{
  "num_hidden_layers": 16,
  "hidden_size": 192,
  "num_attention_heads": 3,
  "num_key_value_heads": 3,
  "head_dim": 64,
  "intermediate_size": 512,
  "vocab_size": 8192,
  "hidden_act": "geglu",
  "norm": "rmsnorm",
  "norm_place": "pre",
  "norm_eps": 1e-05,
  "positions": "rope",
  "rope_theta": 10000.0,
  "rope_fraction": 0.25,
  "qk_norm": false,
  "attn_scale": 0.125,
  "bias": "qkv",
  "tie_word_embeddings": true,
  "parallel_block": false,
  "init": "uniform",
  "init_std_qkv": 0.0238,
  "init_std_o": 0.0042,
  "init_std_up": 0.0238,
  "init_std_down": 0.0042,
  "optimizer": "adamw",
  "learning_rate": 0.00251,
  "lr_mult_qkv": 0.7,
  "lr_mult_up": 0.792,
  "beta1": 0.9,
  "beta2": 0.99,
  "lr_head": 0.00699,
  "max_grad_norm": 0.5,
  "warmup_steps": 362,
  "schedule": "wsd",
  "decay_fraction": 0.547,
  "decay_shape": "cos",
  "final_lr_fraction": 0.0,
  "batch_tokens": 32768,
  "max_seq_len": 512,
  "doc_mask": true,
  "train_tokens": 146400000,
  "max_steps": 4468,
  "dataset": "wikipedia_en"
}
MLP neurons of a small language model. Each row is named by its layer, matrix (down: output weights) and neuron, and shows model dimensions 0-127. Each number is 500 + 50 x the weight over its row's rms, rounded and kept within 0 to 999. Numbers have three digits each. A neuron's up and down rows have the sign that makes its largest values positive.
After each neuron's rows, "fires before" lists the tokens most often just after its 100 highest values on Wikipedia text that the model never trained on. A number after a token or word is its count.

L9.down217:487560466494557491499436461510481520513635502472440552526423480492526474533415521464443347504494507391437565495445414510505612540392466507415541558536506482480532551495447532495593511385558524565525467522513530414478452447485519534555550435564554509471466439539489563492595542608436433466524517455438514461524471518539520528489414488509465508453499456441543481427468429407497574456528
fires before: "=" 76

L9.down114:557524475600594608490484538561513523504515532435555495477437539470595470525503557479547476457445507523554516442466412511530435463636430501502485475540456473527460520465505413439524468436547582580465449539533489469470516443454488557488521521509490524514546436512482537337524557564479446492503486430546491478494555584471471446512512556460548429569424438491486520609484495473527467394525
fires before: ")" 31, "." 13, "/" 7, " |" 5, "," 4

L4.down130:404551534613538581469521520566466505473537525432511496508497470493531550454547587523482473500584483485538547439528525539603444486530439393491514531504476553536544525587473425547595562533471538532527498604584511533476561465510448450403538496452493577535494490515577524501466387445499474444432532499502424519453514567487537516372466465508555438645552496402476532433392414435540492505464
fires before: "s" 56, "t" 20

L9.down453:443447487447506579513502475589557509521437460599517517422616478489554582531563512461450486530555581560568489528522532475519478474405395464449495477459538479469486446503465498579510472513479496451443546561460495425479448427388498407507589505509466495551475479521490424466412567625414524472473515554503410489384508523496595478529423425529427439501424510466510448517406546584560511472487
fires before: "=" 51, "\n" 33, "\n\n" 16

L9.down403:453443558466489426459564492435426482448457553512407521522431481408596455546459473467476450536438544527502467525449505508506509526499442428441499522478515524461503512511527475496572477411494532478514482545552478529460496557459474502472595404587526442487543404407487443471623488455460489483477429598505577478513477507380397439506508469443531539430607399459514432508541446470445483478522
fires before: "s" 56, " of" 5

L10.down306:423546467576578521430517429526493394635567486521401549517419529530518447475470434416468471540444448459542481469581546500428435579463516546586445509502508504566498460443446463539587448548495507536530523451477452545477551490498438493493557473464433424378497471481504500531534417546558524511550521492558494476480564437523493541639460489471533501479559590468404376543510501530509399482522
fires before: "\n\n" 26, "." 16, " named" 5, " born" 4, " a" 4

L2.down364:496525557498465386489428497486471546482605537498458513454487474424587505401534542542482522452545497425537413416515442516575553455451539432581574495494447543515522461475522486523569511569618462461545449500587438474442529478465530490377520501502521549514504512573462430497625498555513505468490519514532500607503513526558512577477524557428566439493466530489383418572554410421471384554488
fires before: "s" 61

L2.down56:439600518567557521551497589463505451487530517426534497515510516528493481554540489586540539454496560410434579560519463489560472536556494437651560544455487478545501488463461477556552475501494523506594505485469528505475482504410507555537518527571430502461464505536414517522543506486445627581550461590466499587572570586476502493582546483537571435488549433495434441514518479445585517626512
fires before: "s" 75

L2.down117:464372508511505479551538464479483551497540477548458472461477464462500529490492501553464458505514587439510465433466530519467512504460542425497473462542579538420482503473464467528536420481484541464472510522537495595456476538491537513507484497483512506530494501488531488456902474510550516476502511435492547591495506541514485529490507477487529484535544469436515580516457479474601501448551
fires before: " |" 38, ":" 7, " season" 6, "z" 6

L6.down211:583496533587526557515581562632555549520521581409535587498548609597496477539558605503497427542427456489499466507428529503597542476441488604526615463491429359536473490463498465462445499470526485623486383481438519570525493542457519477527492537519481495440550484584519541554516482520523517557574578478519464630546480457458462486435496507526548505537468548472566465461532450521557482473440
fires before: "{" 28, "\\" 5, "2" 5, ":" 5, "es" 5, "0" 5

L9.down57:572476426452571438514487428529465552499518529446443408522559516439588482502484466476422550525450389448417452424423508496420473436552466534569495519459554429491454498483508541483532408580563480564510532438487530510477458517528492520522459456416474558343500473495421538522556496372462577519529465488525545564508558494604482580531525457486464526434435542513474540587425534512529502385605
fires before: "-" 95, "|" 5

L12.down272:506483507477470500546467557508525451503555471535607508481470466591495519361507555430437412620537542488429555494523484484497456565497542500395438473460461399452485450536478401598612629433569493436428403452465527501512518596549453436500532542475499542514517499450519515522627507480559433522459538469388470489531450420482497406466452500495538457587484680456522528498579459468450531519431
fires before: "0" 19, "1" 13, "2" 6, "3" 6, "4" 6, "5" 5

L4.down360:518480468574472504559496529530497477445478448478460474537418444651417505544461485432493589430543504429571520538442575426519419527437451533410514393494495473505384438533550537499505592446524473469472445555465598427455521495556422548490500535517488471332459485488571541472695453518427521507477491430469506584538463418454581542507530475493481507440470574461540505535473482388486537430527
fires before: " |" 47, "." 19, "1" 4

L2.down169:556504626564577548463389500589438502489507451509527512513538507480502499500407539545552479472591546462564442437552555637514412543546501563515490497476429518571501514492591512465424492539550437380488476548473409441440542507488421458475466518511510623559530559488474484478676432510547546460460523554465499515517542498519496517525433445530542449546467460557541500500500430488467368542490
fires before: "s" 51, "t" 8, "pa" 6

L9.down247:494488408517476521500573453492560503590473475468420595563486537519482503473430512512476450477492487407458486536478531526562511501476451418512591532519478566477519527505484462403477548480531537431585442503453477485450532558532495410539534374470538519520484472517544396562525525567500475533527469457359452589440484485492539478521552585517497361505477521487460475434518505559537447529516
fires before: "=" 39, "on" 8, "ve" 5, "via" 4, "ol" 4

L12.down172:438455600524531479516550353594547552496553527510550464456526463496503454355414639510479494472527522472527525469462485473512565591482590551481486524551521532446517515544441535513482450501401458423599478485450583510410522535538530506487490492483548534488487411454475503537577601529480546488501497436488513357500595524570418560464406483536544539375462526415494508437503506465506532518546
fires before: "," 88

L11.down151:509505566575524404473389492427568502582550432458381614490559500492425523496424465461408407479467487490474420529559568523492616564443426439509473563486513446528523580531500560511504454418503454495545458559441546508568564538492524508441554529470485419554440556511490508421658518590445515481462464539446522534426514454516532599497442393532519507513473567550497508517431541486556510468513
fires before: "=" 43, " |" 11, " in" 8, " of" 4, " =" 4

L2.down487:486500523551471530547504481512581555497503529461481483488497560583538491483480567593503541403586456448497465490530496505595557513559444494482513467511474465545518470514501444419509572510524628427546506535523449515510472428471418445500650545551517545570567488484479573475658365485412590471602525529445437540445520584553454575500512450541507487520586440516514485521518512519496422508473
fires before: "s" 42, "t" 24, "ed" 4

L10.down323:440500529480561515519502476532566464635573595596518504503512390422484546554417552524476571546496564600490493419527537539473457440464516506453518554509501429476521509456539531485502528488406476490466481514460476492513418520492470621499499489497543590472467544614547435543688506415531575515503446500517455471517448435446619589502461430499514490481510573549463429497538514536571446492486
fires before: " of" 38, " to" 12, "," 9, "y" 5, "ns" 4

L12.down26:489502460508423517564550487508391464520518516529441389467515503534504546501504510498464385554558509481585496475476474466453514521433449457454448542445535412462477494527479484538459506554465514481431525478445498526642577486465490498472557471472462483467491486454547486485673516497532527421474507409408478542444459624522538496507478539455489499446466500437491485539481629469548488511538
fires before: "=" 42, " =" 20, "\n" 8, "s" 4

L6.down422:532585463466468468450470474453496442426597517464490532525429467506465467500524499518491485563578526480463474521512557554500441319495391398487531442518424583439477456510487433519560513502502623589541504555422521535475534480471379551456599569493529482443488488454599478530519430515527448525542431445496489526536504465532496541532549504478517484555531451500503449518430471462535555486517
fires before: "." 89

L3.down258:496506606582528539482451509536500555446460513411469495467446498529510467517437551510558496427491563425591488443510508557562520467527496444559512446544458604521448461553477406497503491562456508459552469575545493477485530450477411564452468525500507507599578536551443530559703400570523496459436564534465458497478502543581568475439515532434449452548558511567512480576507422467527457552436
fires before: "s" 76, "t" 7

L11.down3:517473515650484525549547457483469544448522528541405512426507380512417544489416463468449505506475447468515500444499612486475493443502495435398542537486502561446429396505481518512517596567475444500496395494505555448456602498439453472496502563576547540449486497460470470536590471544488451476491457482493515502505564459459553524349415480583409484471504539477495462531442529489554555501431
fires before: " of" 44, "s" 5, " that" 4, "y" 4

L10.down497:489557501534540441536437451560583490500509551483548543445525504506558496541455524480560472551492480468494382461498582581520561570507576528516472485454583557429537460592551488526516529516489495539492467566470453527454510530524489484477579502511479390547475430534527372476392393484484440539449538583440539463476438461354522522511444507506533480470512480503559472495406559523458582448434
fires before: " as" 25, " of" 13, "'" 11, "ing" 5

L10.down222:434509436634452541432569439542521482527425499553561533449532568461461531426500563439557472597629504485414580467548481406520486466506605559486509479458366519523513551468461517535452467450441539405550540568488506427428467496486504444514602551413522535469483551489536577582476607493481494546517459382548549417527527481521469473461549505580450480594418444476536460421541517488555548531484
fires before: "," 63

L10.down446:521477432611560490436461467427536518532536563546449543521566545475530486489514406517450501465459384490371470513525526532468591493517550391543463599468509499481473516583556504417430462558473442487555536519466465546531460561539506553464515487455515418435574551485473549522692440507543471560532513501491538518470451466566496498535479511528507475544447504596522516487519453527467465536639
fires before: "-" 100

L2.down138:439543536440506594559509493540531573522514536433505488446562478526538446441466569475560470489534596528549490532547508558500384484469510518525414443507476535401496529564532441517452502499503501421497537540492474433459459491548548541512477554490525499501429485527465554536388487535530428436537433545531438486562443464550595491408607470445526499546559499533423450498573516541416402501471
fires before: "s" 47, "ing" 5, "ed" 4

L6.down73:520468476498513468473472501493465516570470455500412511439479555520455548443442498502461444429472532555441548516560526558491540455531622521584565498578479552523503492540500553440586536511531548363506446459512505454536483472386412500560583548464549547516629515431536423485546554429456532487453499473423567417532452405425528493486413511547479463515575563474570432470562544563580435534515
fires before: " |" 37, ":" 14, "s" 6, " of" 4, " to" 4

L6.down469:485504521517553525496486520598440525499481547449442469452489516558516558520458564515510481510537497494529538476534444584476460477453501391475572509636495591464452536590568458466524553561540508466540495533557491528487521489451440528456624396513495549516539507491390503574540479453504472505454580443418422539504529534465562488366496537477475519612500472454432475407466446485506489518427
fires before: "s" 87, "t" 4

L3.down181:600539488533477591551466446512450566447546505470609524534510495518517486483507519378493496468610497529406502561519522479530571478446452478454485499484411424595478495455445430531404498502552417453514538450527481521617578595568458531481509473477524481470457520437465470526574498446527477445548445489428535545544435518458562460435525547548463491512468592469540518575503536567549489528586
fires before: " |" 31, ":" 12, "\n" 10

L9.down140:437543505576457468456502400489591480539484533499419517488569512487605577566444542480476510404492466496495442523398538469520611396438592492561475468556595477574533566451538488522457483507513534558426546511494443505529428385443558464544456485521573496447478525494505498542519530554515517546441470489482464503515487538495453464458475427622483407509447535509527438468497492426505572557563
fires before: ":" 46, " /" 11, " |" 9, "(" 4, "s" 4

L4.down110:510465423553521570500502453534584516531414518627482559455560514559501502471536444481435470457522556577521566491490542460615436534484568551529499518459470418467505489579369460481447433581628505470466443608502506541459451564471599478608544430508477461483499588599516476539489505479444492431493546488444415504462476517481560454547513414449481529515589510482443528443499445517490548525605
fires before: "=" 100

L9.down137:520517429513537534555455456520506452544578522485441467450484539545514524524502594510537510531580474618471494497552486489471450566554468482524493526488553561433422597505509563560487448607562498428534493492542554593497510493509543569541495575493519446519599574536522492479627483471558506390514496451530553420438570482594530543543541566451484486414502549473551496545521524424467475514466
fires before: " |" 27, " (" 25, "," 15, ";" 6

L5.down374:467391429459513541456530494467611528500500492496543511541537539452472569541530478477544443460624534471551523490464381523577484535420496505557560448587541510472581481526455436446548455505607472527454503566453482486463490506473468464476495478498609483460450494444518608433556466496458526503545562534395431470583464508467497476537478426373449507418510446494553525396476442469456476534478
fires before: "=" 61, "\n\n" 37

L9.down68:571500465532506512408494454593526491456536551559543469469436525589558460500497545545473583562541488451448456504503484408565426537544522570526426472442441477420537558424431516461413472502489487574556564498557364438439551560528460491482549516393517585469574507517554439476605582570470528530520466473469585598494460531486457460502442518447457524528525468426507509519556574480527448523552
fires before: "\n" 38, "\n\n" 14, "." 5, "," 5, " with" 4

L3.down119:480517502590494532534448519508642503535478504470438509489420476540535418505519540448554512484496435453538594454434432493542568452423524528534439581518447492539496549543514543528515537576542512506556534395542541533575477448510451441492465464504554494509566530533559503424347516451534499518516471495479535483537466533524450534480544490494571479531521394453432474468487525458518563566563
fires before: " |" 35, ":" 6, " votes" 4, " length" 4, "ain" 4

L3.down372:571523539507472437504568485438437599519477465486455438456493437468510537497486515441458542559511564481368480405540489479527546530440507453478465493494523513481542436466485539524502494509493528600541561445462494511452566451557576584504431576500459551534523482506469498483785464444514485514554482503561561545407455543477513559474504515522445512518527464483507483515497591445509523426627
fires before: " |" 67, "," 8, ";" 6

L10.down53:506567517601439563567527597452419513483483455488496468459511505528462444496488496481576489482464498510445612390460503607490451511485463439452575446449501526490602505538516452457402531432538598498493491533505458513433538419566430517581490506515505491480463543540472546558520581470391496533477543428478462494549533594487561533546543422636482473627455464574481493418577483504553455483463
fires before: "s" 57

L3.down352:495505513502477470526557543573469409595478502503471477581462539506455504482518528445486547484532544401449574473520474540376510512472489541483488474510422464491547428416510439505468512561513514569459459474509508451479611405429566473472434541568669630507566437552477455468645509456519524532400521471587517553444512513475512547472536490466537568484505439531401497554507564470541409422593
fires before: " |" 44, "°" 8, ")" 4

L10.down310:494483499483459408488435435432408432566476617539426500544551571481441381544464488531535433499405415569466480539525508615479511483467609443487489500475584501508540491445400531453495512540511464495403515542543469431479452360501474472476459534511554588549549502577496546444577413422499534487524458515427494494538507522560462487481488492519625524463449486570583525466499421468466484484538
fires before: "-" 68

L11.down500:472474573554619608454542471536447565457459571485431491472472430563472567520470517395517518494502475414442462429488520479579559595460457431571541498494445531435569441560466486457486486461509548566541514425505499482530559523559480519429458517473465422589425565448579511431517489466507525504535489532583506607439543520455539538479560422406550479430552450494562513549387585383493437491566
fires before: "," 17, "." 13, ")" 12, " in" 6, " and" 4, " to" 4

L10.down155:494541487607523573438450448477440469431527533470456498596499550516419457488507524512537518487506484477458510495540473538511522477513557468559530498475482421474538512519592559525481522448478478439530556467394466542502573540687466525499490559508570514489490473536495547489645531482515506461480420458527583509490452430558542481588469549468564556556502578453484596485555409432456420544578
fires before: "=" 80, "|" 7, "\n" 4, "\n\n" 4

L3.down417:538333485453479509467492476498495524542588548506506440474487509492471454475465557548424481547496531489454461429529457517500430562482492537424487508468578566520440494461507479519522476507431480515491445422510498460453534591489462505536505524524473557534534487467472582546707581532517422451502477466472493504490468450577561514447581464539470495548548515561539532547527582488568453579497
fires before: " |" 29, "," 17, " –" 7, " and" 6, "on" 5

L9.down96:498488472477523449462482538524537463561506538538529577541446499613536421426472370464517515453508514487549588506489478592500483483455612569504436484509543489515441549545522503421570486408612459499459460490468585517482510563502401403469566445555564515389595462536546479547492449581439473433560540461419434547600450512447502477499478474455472501524550480511395543503419419471506525483437
fires before: "=" 97

L2.down306:460506425450421522466429527497553440539599524481462516478515532519472539445460466472501564438448508505426517465514453563463443465513550505485538486587545557513465505423479522502442429595533519400540483456510512480492484524537592437498476466486495503462541636508574463545209431514471522539541530568414443503515494464508527571496519517385486517463514501501481461488445527461487490514530
fires before: "=" 48, "\n\n" 16

L6.down120:444483398514498447525421546526518519561640479471516474529506499483376615517455541400546431508481450525518473498478545512515506439439463503482465443509491464545423511548482476555538543583521500511485476457494490440528494442478432500445546555546524460482574494543534511524709450506545486520527503482478587554527490573539487513524551466469484477429566543418502561620486502449519540383577
fires before: " |" 34, "″" 16, "." 12, "′" 5, "m" 4

L12.down2:503510495455534574453511545593541463450491544445452492482494499557508497435405433395494474525469506529625473416477430487498502549481428447502479551560432530463570462473560556483483521518442444426440493553483465513421472491549529536477548546455488482497524448623433449526405527494433508537513476446606439536467442575566563548526537497490419553540477399509525472531536545559500543466503
fires before: "|" 48, " |" 17, "m" 14, "s" 4

L10.down349:441517519555431556414453561583458495540513523604569483408519567472447478623541563600550507599476364511543525522486486496532474482519465462505421500446577530454461472447512493565481465597536559534529507491472507572533488464575550524425452544517460502440512521564455487514431517525493563529526493601542503476505513505500531467477490507557529520478438554496392406406533538464491584604453
fires before: "=" 61

L4.down297:496546466486524496510508515488498514520519443470468498559459446496443479480411583504471467381532509597549482534448611541531515473458451505486506551590439511469521477543427511428473545537445532544409597512544461492590584430417472513455461429536451577462395474544442508406704508494572497488457524506526471489510471497483472531476520411504484477445598424543494488563532459556465563509463
fires before: "," 37, "." 7, "y" 7, "/" 6

L6.down484:547472514560467487425546620571518460529486574511472519468480461504495514500691459510500460442534455492477546479420454569573529415516484528454521499577440512522616393459426525465516557472493568428542456564486550511618525500481444547519513528502547593424538600504503519475514542499485443490581580490538475513539477478437455558519453500563445519334550481509476412445479492534460428481471
fires before: " (" 26, "{" 20, "2" 6, "re" 4, ")" 4

L10.down487:506505570534567515505498520548487492491464506495451582593500494612503447402524528521461453564499504426554465561506579521504512475552565476566445651457395496461472524509474452525545524537500516489517414493455626484438518484514485492438608574462482489406506469572542454584509463514527573552536567494532601549507510449543471456484522478539527496465558508562418550476482492515477451514502
fires before: "s" 95

L12.down62:499486534545473525555462570526623562486523515587542579428495474572531517479513494479488486449518499447495542493522472451531512494437577502480506556606532449527609568454429481467584539380564462377505445511459559539467493498473454424482521541422515485439524504443598481582546501508437464558569509420513509515574524514475451570469366510565491524520492416425544487415459474449543533473455
fires before: "{" 31, "ff" 7, "mer" 7, "2" 5

L10.down227:500490552518414406446420453554439528560469527474576529445513462558488521522490518518489541463590507552487493510508515484489411533561552542470483488550458569498481500472498475543548417520491526472564497489489513512466494529503532550525556493544495636493543535601629526481626519410523414395463544540421497373457509522556457532399667487539448473526550413463460471567482574469521525486409
fires before: "," 73, " |" 7, "." 6

L11.down193:389515459493454492470505505555524468552542479512465480523581522485525500530503496488518484481562498448516451489544529471429492523474524469480588464585484455458508546473540527551594411551483487554554520500480480478508472499534569525473543530459549598455496524551452508470487502550625505494496549573548453567488521530514535452515556549478503472475519514593628518522477475536494531718464
fires before: "=" 98

L6.down262:561431408429470500601574536480509521569526547421446460488485529536401532504567472439468477390451518460531485448514478517494533505519547494591539471525435540494482488485480557511530440589563515532537457546559462481518474418463409467427494456454542501542519463489642527460568565521475500529433625497391489507492493459453463499458502519425525573466519469546537545463450644474526502503521
fires before: " |" 24, " to" 24, ":" 7, "ough" 5, " length" 4

L12.down497:517532499562425457505530500623525553488601483487494431446462526484529595525517452422459510502553489525508562454447565499499473498482434572501487504456517456562440476512545505450524534517455526511514499527461549512517490424519465486538541545511538378486389486431640569432429540493578590531575549522565529604552622502483498516555476429443481470354474478422479447524517502481536460584564
fires before: ")" 60, " –" 7

L2.down50:590485453518537397461474488481477515521538576536413457455483488559555543437477483552489438470562473524490494449559558514512519499667502498478449433531451525491444485485598496457550443479445497453521566565597519579549466537480507500472496523447486578449494521508486549488566519495488540514490411488421555496513491458539486588391531500403463550519472687470580484501553540385476542425534
fires before: " |" 44, "–" 19, ":" 8, "N" 7, "\n" 6

L9.down425:547443487457401428471403512492546495459546510460493514495596438444543470368530550488463522463562544366493470484471426567579457452537489505543496439544510577450420534482451445533464487433449488496519527542427496526582425514480454489491525517582492478540492472502502443487549497545503489508466537565521390551400497537479585543387497592536444433443423496555538433511448516456555469516479
fires before: "on" 45, "ve" 12, "ons" 7, "ona" 6, "via" 4

L12.down300:437581429498506492437488535535469476513488532466482522595573525553573466459484532482492430558492451421507610435498532546490518371446522452547462498511533574515485515530468456537497482471500526468564478499430514416504588485501444478472589477560566513432527551538556498469452480545466506520458506474560500436609548474451562497556471423492498522521559508479536458423490529504498542591451
fires before: "." 29, " (" 13, " a" 9, "ca" 4

L4.down358:451481511567472438455515502429524457500511556497518483509510526659476472515450558443584408481476431524468461532579434530580506505367586506530507441522591459420421554500450580511477572481524424499481504475500535428349467562478494412597503556548493452503486590528462486525599560575496468449433498485503545550507455479405505488456466439538491514505493464554427482505493589464437487443574
fires before: " |" 26, "." 19, "–" 9, "-" 6, ":" 4, " /" 4

L5.down510:509502569491499464535434492563442509404510512398525509464494533612485469432545513494505529473512508501529471368570529547535441453505464435484537477479478540487529446555478469490567459525499517471575509527604435537483548500447447493375598389523553547494521496489466513462572464443454501465513493543491314562476454502454562471450535527519509486590541474537486381466504434439552444545474
fires before: "s" 77

L12.down94:513475498400424526488491547512536462509517425546564517458511457572468536500564392550581471569569455529505563580491561490513552512416549538520409487489442469570446503546513451470543460535524471528504396540490554478573553580537468506503564503513534457490535557396535544547484511510516523458552467543349503493531508484376512492563494437529481483567424492495558559589462563471480483516473
fires before: "0" 24, "1" 15, "2" 9, "4" 7, "5" 6

L10.down254:496557483403465584393502510497553486439486476506437482539601387572435579492530538460472517482589480386479475440508542479544470513482524498531535519475368524514518559468531534563543485501460544553446471429520430480525471528539370586421446530441481486544511484493508454495480485598537378513549502606485457490480483415536503493435521570617512496543528564506501545485494526453519563475474
fires before: "s" 50, "on" 10, "e" 9, "m" 5, "ion" 5, "ed" 5

L9.down207:506522520493597511509538550499458435450455490403504433501427434495536566404574466468498520482548568511617554466443514541505503500514410420440458472554544524560502430483540452462509532506509519479503463563422549478490552494503425422485583598415492574358550439546474449541477478533524504490446493511537448604505523493521448615495500577446511496465546407619527492514429499539451484394471
fires before: " (" 26, " the" 13, "on" 7, "ve" 5, ")" 5

L12.down500:462431431547569540530387536481612422417488495502473465423492514530519482447476466544515482564524503385510569554468611551548539509446590505545416424537479483554488475494554442534503582474456565482504473553484521410460432472498448458417627472520446483496504442500545518460355496535411551567482493516463425573440436482480491477558446573478426530484508466497574599556461504493557525488499
fires before: " (" 45, "0" 8, " −" 4

L10.down264:604472476439437497509447553556526569481552552496450516524521435566381473466557512518532527563526455516369482501495441540519534630448479527472558498534469551479473565515622534573464591582488482516543508524468596472508558548533547530436542486521506490539480412465386499529481538516530529580436508422543509588471464550462515472476568498525383511491489521508487478436487468464500519433460
fires before: "on" 38, "y" 28, "l" 4

L11.down218:507526480499577483591502505443524448504497546406502538504517511516594577571486555480579422463523506522535524489479489471453422427480570600498484559577497504456444477585481643552539528453604471480509438589559601444387536501500462459494495357534459421482525574547523476562477563474465526549471515459461499493568477473378508438481438417452409452489454471482548558474535531480545635564463
fires before: "=" 21, " =" 17, " and" 10, " of" 9, " were" 4

L6.down133:470485590537402452503388573522565548431498411458516490439463537402511468475470545495433533563531494475522486386436523490491539438581534491506401532524493613494499468533490524480431504434500454460468493523584580498492494463549449429552472541518458569526510430464486529584529574596439507447522527471568432484451561470526573496564533447560517537415534500458401563491534434486428569496488
fires before: " (" 30, ")" 30, " –" 7, "," 4

L12.down243:510480486511491446490513509538627557612474507484498478453576557538554569492487530444511513474489532525430452516459520465535571485435495461552566440523553499447487532463615531446463505493492469453531605588400610492398618496428536471426438477608557569475522476461523487451580521550531539487527534373469416542519499518407505498515433443502540501540473527504526652529453592449534531459501
fires before: " of" 36, ":" 14, "," 6, " for" 5

L9.down354:559505469490541540524509535466579462536513415398474513526599579472387400510590489461489565441502488505489443404415531532519481523371522542448591485488450532502447481501523496503503570453370509489411502485496488458435449434518481514491453494563460430535519490448542451517442481494524459507454559491480473467550535483505522567581444453543363481530482571477541523461463471530559477429578
fires before: "d" 33, "ment" 19, "ments" 9, "ed" 5, "s" 4

L11.down271:593491561461442531484421564485420534464508505506535382610400539417503470384500533521500442511617459574367501511540527584550541536507442468468534376513458478517473464478520460536500522516487547495525441501497434538420516517530459516404484466470454554550582553431491517483475552487517518403475510453494579553442432512517478523457554510440513502507505440508507461548566453456459464449552
fires before: "|" 68, " |" 4

L12.down134:527545519452514551574504449537553487448552510607417525527510504624483463473564511510478492553448428529518433544446521504503479492479468514480451486529482494525439524517426456513548527422492442568553501531502419456501481543542485506468515545552633482600519594495511539442642506529613536526650502527456541520428474422401495499464548426516506541555553424614464527535526463469469416438556
fires before: " |" 50, "=" 8, " =" 5, "al" 4, "|" 4

L9.down256:532546490437549504399461539459571557494485561418456503588535433496473466467549519488588545466478460523596418471507480579530471571412525539515456482517482534418440502528460477477550518472512504541475529533547457535491464458543389549504424543479571418486412509556491523496614259524468426473503520523451353497512404514448534571514525426550475469537534518489508494500476527582513604491482
fires before: "ment" 22, "ed" 14, "ing" 7, "d" 6, "ments" 6

L2.down32:518436479468498412471444547575396609553499503444544502555565501609530568456492444614449500528476525529515493394521504537474556586451563400444516552508523451527504450530472484491499511468519478533491462441502427481474543446509497489486573472534499517566469510480532419506580503461514469536490515580632586439461489505512531420435568514536548516441432555397594548513503496584489577490439
fires before: " |" 40, "\n" 21, "," 19, ";" 4, "." 4

L11.down305:506501498484547546533514584470525471523564489597438570384513503562612526563485469484484490518502522473515504534387472555481486504490601473446467418552542451497412517610396451492548574533487438445443495470464519546576523507488462525509534424458471395478560502493514487457620557529540511500534567408539499507527522491511481512412434478460524528403494497456445473489507543488524534447527
fires before: " |" 54, ";" 4, ":" 4

L5.down151:514460473499585465529602507471542545599524519428452467491562497531478503574535421648440545562411454539456472469493529513572414439407486479446572504532544577405499469525408496572447488497482452466441519529439467559492488418453523457524426551471504545414466488410489532460593492493525499516481515465530475475524483547533517512527417487461424485537461527568508469409504466423472516432443
fires before: "is" 15, "l" 14, "la" 8, "a" 5, "ur" 5, "ig" 5

L10.down153:576516495442589522496532511498522492528480437462445568465536544544468507481430602545581461581452502470493554416501379526532527498466485469509450519561484469534510451518518521514563641530501452535542430477419520425524520404482470587453508521424480565484558467529420498547603494496535493507517563536467600523410475430630582463471506449509468501517458491505533530482383507551491558459441
fires before: "s" 71

L11.down477:437459534441491533452468576551543615511539549469496479541555477521475564582478522483549483457487545500466477431437500439518413468516509480548479600521420560517521412547460528469549532462570531528473463524418507450568461449436489572556503580553431483558473464480616503389483524455471514609445500453427527467429573475566539388479427501504467463439490492476513480473531509494616517523506
fires before: "|" 60, ";" 7, ")" 4

L12.down65:453481528570525540524530517485520516495422588548501595509539437431575524473445482435470554459513529504551472509473501503581553507492438476441554496581594578592530517492435524486499494501451552520471431389543555459375418578422405539515489462543543521490493510439513527507767420494556547479526534521473487486579516541538509486509451502559497479474518582494510506487481413501551469516525
fires before: ":" 27, ")" 19, "–" 4, " |" 4

L10.down244:515552388467494597568621472497530468498558506506492567498515494552504463531431517667493523537562521513478456536438522371541459510460431492437565546533475500519503475510570515464434554486484493536461499543515421457517505576426497560484419427484461594438495523498444514531494564491490448610415534544438501540462554570445506565500436544481455505463513512463435427520422474575486563529576
fires before: "c" 17, "y" 11, "st" 7, "ic" 7, "e" 6, "cal" 5